Weights of a small transformer language model: MLP 576 SwiGLU, untied embeddings.
MLP neurons of a small language model. Each row is named by its layer, matrix (down: output weights) and neuron, and shows model dimensions 32-223. Each number is 500 + 25 x the weight over its row's rms, rounded and kept within 0 to 999. Numbers have three digits each. A neuron's up and down rows have the sign that makes its largest values positive.
After each neuron's rows, "fires before" lists the tokens most often just after its 100 highest values on Wikipedia text that the model never trained on. A number after a token or word is its count.

L2.down334:463448545484495515486514506528494526530461519513474504486485505470516538532528481513512470523526465487499537501532521510459535507491527480483480522532512513474507490501519503483512436524532466498499541526515506466480502501487470474530541490507453494431521487502505495510498510501493453471484495494501526499544503473469493544538509526482523466451486424491470490506486475521468500476514513536489488535470501474530467497491524517530527487500515507503508543491489511553494526486522478480540495460436474484511500464493522500547486482452505471464534489473495496505469502504488493544
fires before: " |" 31, "I" 7, ":" 4, "T" 4, ")" 4, "port" 4

L5.down67:476500496514525529555509521499492487497485573519552532487493525512490534521478490475513539501496496526529505515454480501498502487485492416525528524496501496511509502520522494472499447531471498464515512511506546501516535497545519502486516491469494510501510518457507475484499521491503493546478510469486492525500507495505463451478491533476515541519556534462491494500504550513513481525490535549506490473501511470483495470503512520550470502480516502479458504488481491476537472480496511510472544531490489498527532507525530486514482488552498530538454543526553498515534482495477495462
fires before: "===" 23, "==" 20, "|" 11, "u" 8, "-" 6

L10.down138:522460476459487441482471542530457479488475537494501523483529502444450478495525499541572498499509502539509507485544508499501503549465466532509503500527504497521508503534501465499531463496480478491541488503493418478488524475508521495486479494535487486447531519449503521498530483513493496511506492473486480495488491485527518484515504524478483505536483498540480563508483552512477481529490502504485470463519509476519520493520477491527500535518494451502484517564434491512505508492506527510502489504496490502509533503501493527491484491496482474506476522484480465564524508503517497488
fires before: "-" 47, "|" 13, ":" 9, " (" 5

L6.down260:513505484488454494522527540520503478512531526462563467508472520510520492500505503440526487512507502521519494515527438524470513467473496505488468540445509478504513476508489496522564509532494525476522524476507502477464499517451489501477490501524484485488518522502478449485451483480468463498492475508477496497465505518537513468500495507484467513507501520497510507512489546491502476543512530485536502456493506486508518509580499502497522566506494456495509467440452512512488500465441470524527490531495501500499495506469475515491479452538498488507462509517460466521511468521531511454
fires before: "The" 18, "-" 13, "===" 12, "S" 5, "A" 4

L10.down45:464499490501505559491512510518481506524510521476520529497513458503495546484493512531509458515492455481478493502502486516521513497464532489512487499521517501490524521508495498476494472503483447476505481531461493521527566512476484504478541539503514504523532493469530523494515503471461467493548505499504534478488518507445536472474484497558517493504543510486498467531492497543465465512518508483505518521500512496494505491476537515527499516490487529534518524500553494427516512489477482493563464486471463527528512458519491463512476506480536456505490511520533510537476498516497530523
fires before: "0" 36, "1" 26, "3" 6, "2" 5, "4" 5

L6.down552:530512505499492496477507492509481478522561508507508462493510509469534474483457533414519519501498468509515475506520444532539467467494487499504489500503498499473498495525495495487531497506553493440476517499470439512571494501513486503508477473492506557468535483496493505483492489483503486491483457499521497483462529496509451513524521463485505486531524507514530475441488516497476510509475521522485537484488444445495462529521526482491514552499501499504469494478489481507512486505487510500523471527482505492471493498544476502489467494488492442465482536446495517476508504523501494484
fires before: " The" 18, " He" 14, " It" 13, " In" 5, " A" 4

L10.down63:487466511494542504496507492505491453487491497505512499466511514513506486475473540534538535449482517500492514480508464524521511512455526534521476477532535497526497521521452532519477532498539499534553521458534475516472485508542473520486487479469525482503486477491482483527505475489480498501481526498504477508451504504491536477447513539505501503486490502509540526505465483546460497495475506496471500462538497556511534457487571463494507468485485484521481500469479500506475498515485489511488481488475495479553510499552494577522501508540481519474487510539499518509454550514482482498
fires before: " a" 31, " " 10, " an" 8, " born" 8, " (" 7, ")" 6

L2.down95:525501504500483465450509522503471551497494491507507520533471529539538484468502487393541497480511483526517511494484508487487523516518497533499487486484475468497528499485524506488530501490515514455491524483527490482503529487502505516553471488527472456510469504512504482514478487509469475526524465500488494478458517494510448492494485519529502478485501592513530504469515542470489476531516485495512514548486476505475486484516536507504526513523508463529508487420461496513519545515502503495512506511495443494485510462484511486515522474492502474506398508512496495489488481488491524538
fires before: "-" 23, "," 17, " |\n" 11, "." 8, " |" 4, ".\n\n" 4

L9.down245:495473518519550518495519473500533514503536526457560481516499505489498485445496490544527506499489489512502504523509501500510501476540549491488542491503491511490486508436483467502482472472491481529505484505466512478508483486479522461531498508486526486464490468496485488486518507516492425448496530501478503478552526482489475491505515534485489497514511577485490528473492502475517497507519518522489561455487525493515485534499506510533556501533469530484459514537520481476521492476549516498499530497475521483481510509456486574507514494520540495449496507520494490510540541525465494537
fires before: "-" 22, "\"" 11, "|" 9, ":" 8

L10.down33:491506492513498509488513506482504493487499467488544505527511504481469511488472529492502494491515486520510518502509526486485488499493476519506485497517475503487551452507520530497522490497468514497503503509471497519503523510530510490524487512506505517518482465509497491496508473505504484479466507495452535497479521504482492458491511518464521522474493662506472502486486514471501527496499520492532496504511505488514537517488482483505523499506512501527511511357459496511500492504499507487471516508513493540497528491512471497503489512493503504538363489485491504503519515518500481492
fires before: "|" 50, "===" 20, "==" 8, "-" 7

L2.down421:512524474518481501499525501464513463511507481519517490479492500505495460471511509404518528483482493520502487543488465516538517551482510504495495510457470490501545522496477496502537495498494531519488535470519475500494497524506503531492476487526459489533512456452506485487446517478506516502496462505514498502449487505517504462522490536496509492519537550527541491517495510508513499529487470509502509512493507501493519493534489492507492508485485472494469510366476464476504461497495508488496511508510473486464515502485512446488514496502523487502408549518486515513493479473512495491
fires before: "==" 20, "===" 11, "In" 10, "The" 8, "D" 5, "A" 4

L2.down468:505501514502497480506482475460451488500495484515476540522500518545504488521498489394526521473491497492487473506486514481491503472439460525521473499450509507546501510512501512478513516508530492501503517513507448479495468511527534568517506497471492463485490495476475509473501489504467523534523503495536524503513493478479503511518490546509496502533543538476502516505481472504459513500517502504444498525524517480536555482514550538502505500506499511487493465395494497550504508515514508507478485529475504477489516513474504484499489509466515517520502486506504522507468535476496513497
fires before: " |" 26, "2" 7, "4" 7, " |\n" 6, "1" 6

L5.down543:468500474500478458509521468497535533454494488466538502487506478492448511501516508621469458481470489511507515509514480493471477491484454503456498495516520505501502481484553491573505460513475534458482502509513515517552480501515510465488500519516480487469540511464467519498448521510492491470518534472498503506496524506522528474508504530471512500465511474491502497477498495486571474488498480507501461506520494455510481513536454484498478517460503480510505515487529542510461511497448508517491494487525547539522514499523522491471486477468526516470461537498512499522482490477482518469
fires before: " |" 44, ":" 14, "," 6, " " 4

L9.down392:516501540464473498498494535561505538523502487502489522515463512482530539478515497484510495474467523504507497467499487510512523520540514502453503523487499516466499461517523509482497497538528528490503504456496486481537486519486513511455484492521515481501513472507538501506475532519507486484529511462568451479489489488506543504502503484464522527495500468506508456464517488489500481485469468475553514509425528531490491476513492533523501508516551511499464469349487493528519504501475464528485501483487507513519484480486503515540522495482502502495496510531508532500531498477538544488
fires before: "0" 14, "8" 13, "9" 12, "2" 11, "7" 11, "4" 10

L4.down566:502502523499468477466517490516503443505486535451507500507520498500494487500461493458472501487496474471467481457483497501469485502500497542500493443447512516485501561512540513537528512502446521512515520505533539457507493507532514501470495508538456509494529481494525476495527447507461452492494552536481534494494484522490512493495469513551531485447502490482513466487501525470506482488522483541520482513499478493502483501513480506487474466495541497535481514486497536510494512505491525476542481483517454441510533480497532492518545462520532471517514509546474501507503467462506454504
fires before: " " 60, "," 5

L10.down322:477525509448513464524508474468449526534541492519475516550501465512479497456526514472504538496476523484495523501454496529481508507556499495518510487535455527517468501537463516549448447480499528497531453515485476505527471536472505474491492555497529545457493530506478474463513484490573521504529543532507511526493502474481498496504530523470513522537489528481488476486522489489496483472503513498548499498528495546502518512462522508521496523542473490500518488441520517500503485486504493473502503491506512508502489478485504526500502481491497487450537462504504514496513514518537510540
fires before: "0" 32, "1" 23, "3" 8, "2" 7, "4" 7

L5.down466:495510458534477480527458484473477489479488515500519479519558436524495484499495499457443492464522497482471456481503506496510451472483498492508508504499512471460504484519528511473471469499520477464489523455565508478505488522520527456515490504517541491515527498535474459513533513530456518526495522524533499465548502516485504474444466487509519492499534493475528437523514487515510463495490528531460499500509480461459505479473529520479491478503461504484505476487486496494508490539522542483477515485535469508512498496517538528522505470511553528483514515499518506496482518495463478466
fires before: "|" 27, " |\n" 13, " |" 7, "–" 6, "18" 4

L10.down530:550512501504508529517516491567516464515507497484490547536525534495504504515501479487540494507438488531488492517523447517503510492499503513470498485478530476544516524557500516513498430479546522500479506481500537501466550489530547500506537504505527494500477531512518519465501465504492483452492487483506537503504472472488511467484490436493517503504493543508485521496524482509484532508435515547516523493555511488502493497522488498496540501497475522493485455499525520554530518502459469491530497504525485524522503507511508525524459462489510485526497531546536520538513503497518497478
fires before: "2" 14, "7" 14, "0" 12, "4" 12, "5" 11, "9" 9

L5.down248:475465473510526489506546507508557527507481477523490525489506499503496489525507511449522499493504542516524483495531527520480535492469516553486488489522539465491524483491529483484502494496482511470502472502472513531483462515512529504450528540486513496487460511540475547414506481537470480533510517500480525515485509467477501481528475560496487464493505496471520494510499493507486480431522505506500513430499512464513485494511457524552491479504456530496495507545503485488504518482483499555537463485518429501515470527500497506462435501513517512528531499498484514486530526512502514485
fires before: ":" 24, ")" 11, "," 8, ")\n" 7, ")\n\n" 6, ")," 6

L5.down509:503489532495566465512433481504497465517537475514495549456475500486461500530510516511466506514511512507545483505526493550535482482475518505543529480512446478523511529464495520470504463478537500543515490450488463481506532535499505471550476523469505513499482500500485511523522484468479476511478475532488534497495504467536508510485497517508492548480524518524517491470491527530518535523481529478496518489493498474495495475490479514499497512540441504501488504474513513501552544453500500491495490528501495491542500507492517475529513474488533512480459514523453528500529475491493468531
fires before: "|" 63

L6.down227:533526543503519520513490477484510418463531556484488465544514489498456489499493498471514533510489490464493512525471427502499456490502481514539478511482449496479488524500494522461490488501488510499516483479512507500471508510520504477531490492509469485486501500485510522513486494540485468455488483510507486556444478500491477516469538535516516506471505504479514492538473515534489484467485505509513505507446445538471510491491492506532464513507459488503526476503505445477563495503469487454468464532534492504494483508493507471512481460487468455506496490518517491523516495439513502541
fires before: "," 26, "–" 11, " |" 10, "." 9, " and" 6, ".\n\n" 4

L9.down25:501501533494561477494516473514500490468522522503541482513475503505538491524498533411501452531524489516519500522555497500458503491462492485475533499502469536515538474528516466482476483499483518449508507510540519506476483466478543491497537520491475518533517515493432494468527506489527466530463530457465472533498498511482496473521475513480510485502499498472461525458522515488495491497481510495517493508501447512531516515505497505492554523475496456566567445521508494521495484495467508489492507478507500516488544487504526503521473461531508493494523501520500493523456460490537508491
fires before: " by" 17, " to" 13, " in" 9, " with" 7, " from" 5, "," 4

L2.down404:521487495545506552555497516551542467523521489460477480524490536487474497543503537472538500511484536484520495512520538520489499510499502490504503466509519487473498491471517513536525499553496486489467470478484509506494531464518504458490485505473494534507476490442481516497506498496501446480489495485494527515517537472461513497494468500468498490497524479533508460509504505487527502508495511531490450523481481461509507494489467506518487521517546447476543518417491494516509514479450502495508512541484473497547491531498512455519465542509481512504518542434481535506500465439458489523
fires before: " |" 27, "." 14, "9" 7, "5" 7, "8" 6, "1" 5

L2.down507:531506489520505477501522481525478501478533490479504409460514501544500498476510502493540447494503482514454546499525520517515518518515523517463498538503481501557477437512493552503510524509466476529488522473496500488498501473486495483480476530557498535501531540484473496510522501513496528486495532492512523519505499520506500513508462511559511478482502488510497505492491463468462473511508558516523518506474507486519504475514466505471479491484487497486530526457490503439520509549538490495470486497477527481523498478517513455468506507498501551491530487480492494468519541501465513521
fires before: " was" 28, " is" 25, "'s" 5

L5.down3:499496495503471473521495526500506535542540494475503472456504506492501498533556497462518480499478483479532532493513517503460515543493498543479500538512555543533527493495526528502523515521481510507509503489528479462512552492474527521497495477475461546457515540493479490492507525493500533482509467490486476530517522510491487505535486531511486448532450559554513546489471521528468486524516499515477504507482538466535507487577462493528529500521508466470471519504511500524502522515483511492551479509519483489520518495484472454533489520502505495497498510480464565513480495499471484498
fires before: " was" 25, " is" 25, "on" 5, "mas" 4, " has" 4

L2.down98:506516497493480508466474482536497543492477505502494515515470519501513477486513469414522483493504488527543507492490514485468512518521499516497498494494499486475538501471492515464521498524487524459482503493496480498496517481476503499536478490538435485489490493477520481520467432500490471526524462492471492491450539480486440471510525529490513484473486590514557495439470516488496534513503509498518500510495483501498502492526500528530532496498517497507507504426462495539510560537527508507546494513504481468521547468497503474482518491490498496504402523508511499529486474497494514503
fires before: "-" 72, "|" 11

L9.down534:534462537481521468506472462482486533489475524474520485525498474490483477524474499489530504508476510472532482493519493493504511525494444480521486551500486513508506523504477490534490462537506520511506537510481519546452466498490489465506481528501554464553484493537447471477474490454539483484492481509487491530456525512480517493524521462493538490505494491527513495506511518481492486512500458516481504501457485536475547418532542504491523515493524507489455513524479489499519486514563524471518489456470509476476472523493487500530488519484465501494513473509507544502488482524489510501
fires before: ")" 34, " (" 13, " /" 11, "-" 8, ")\n" 4

L9.down547:527510486518477479502446463496496481485488498534536531463520482538452478534556515546502523531486471489505499503507528495504509537508520480455439469489510517509549531506508488526505490521454462509496517526452498481506470465496499510481468550488522508470510482477536467480500506506527522540454496496518520496491490523469503510477509533497495540490507503491486529483518524523508490496458485494439516477500504523480538512507516484484465487507515491532530520477477490486528527515522486477542479541493524485485536512476507454513507508462558560530471531488500495560484489491463506504
fires before: "-" 81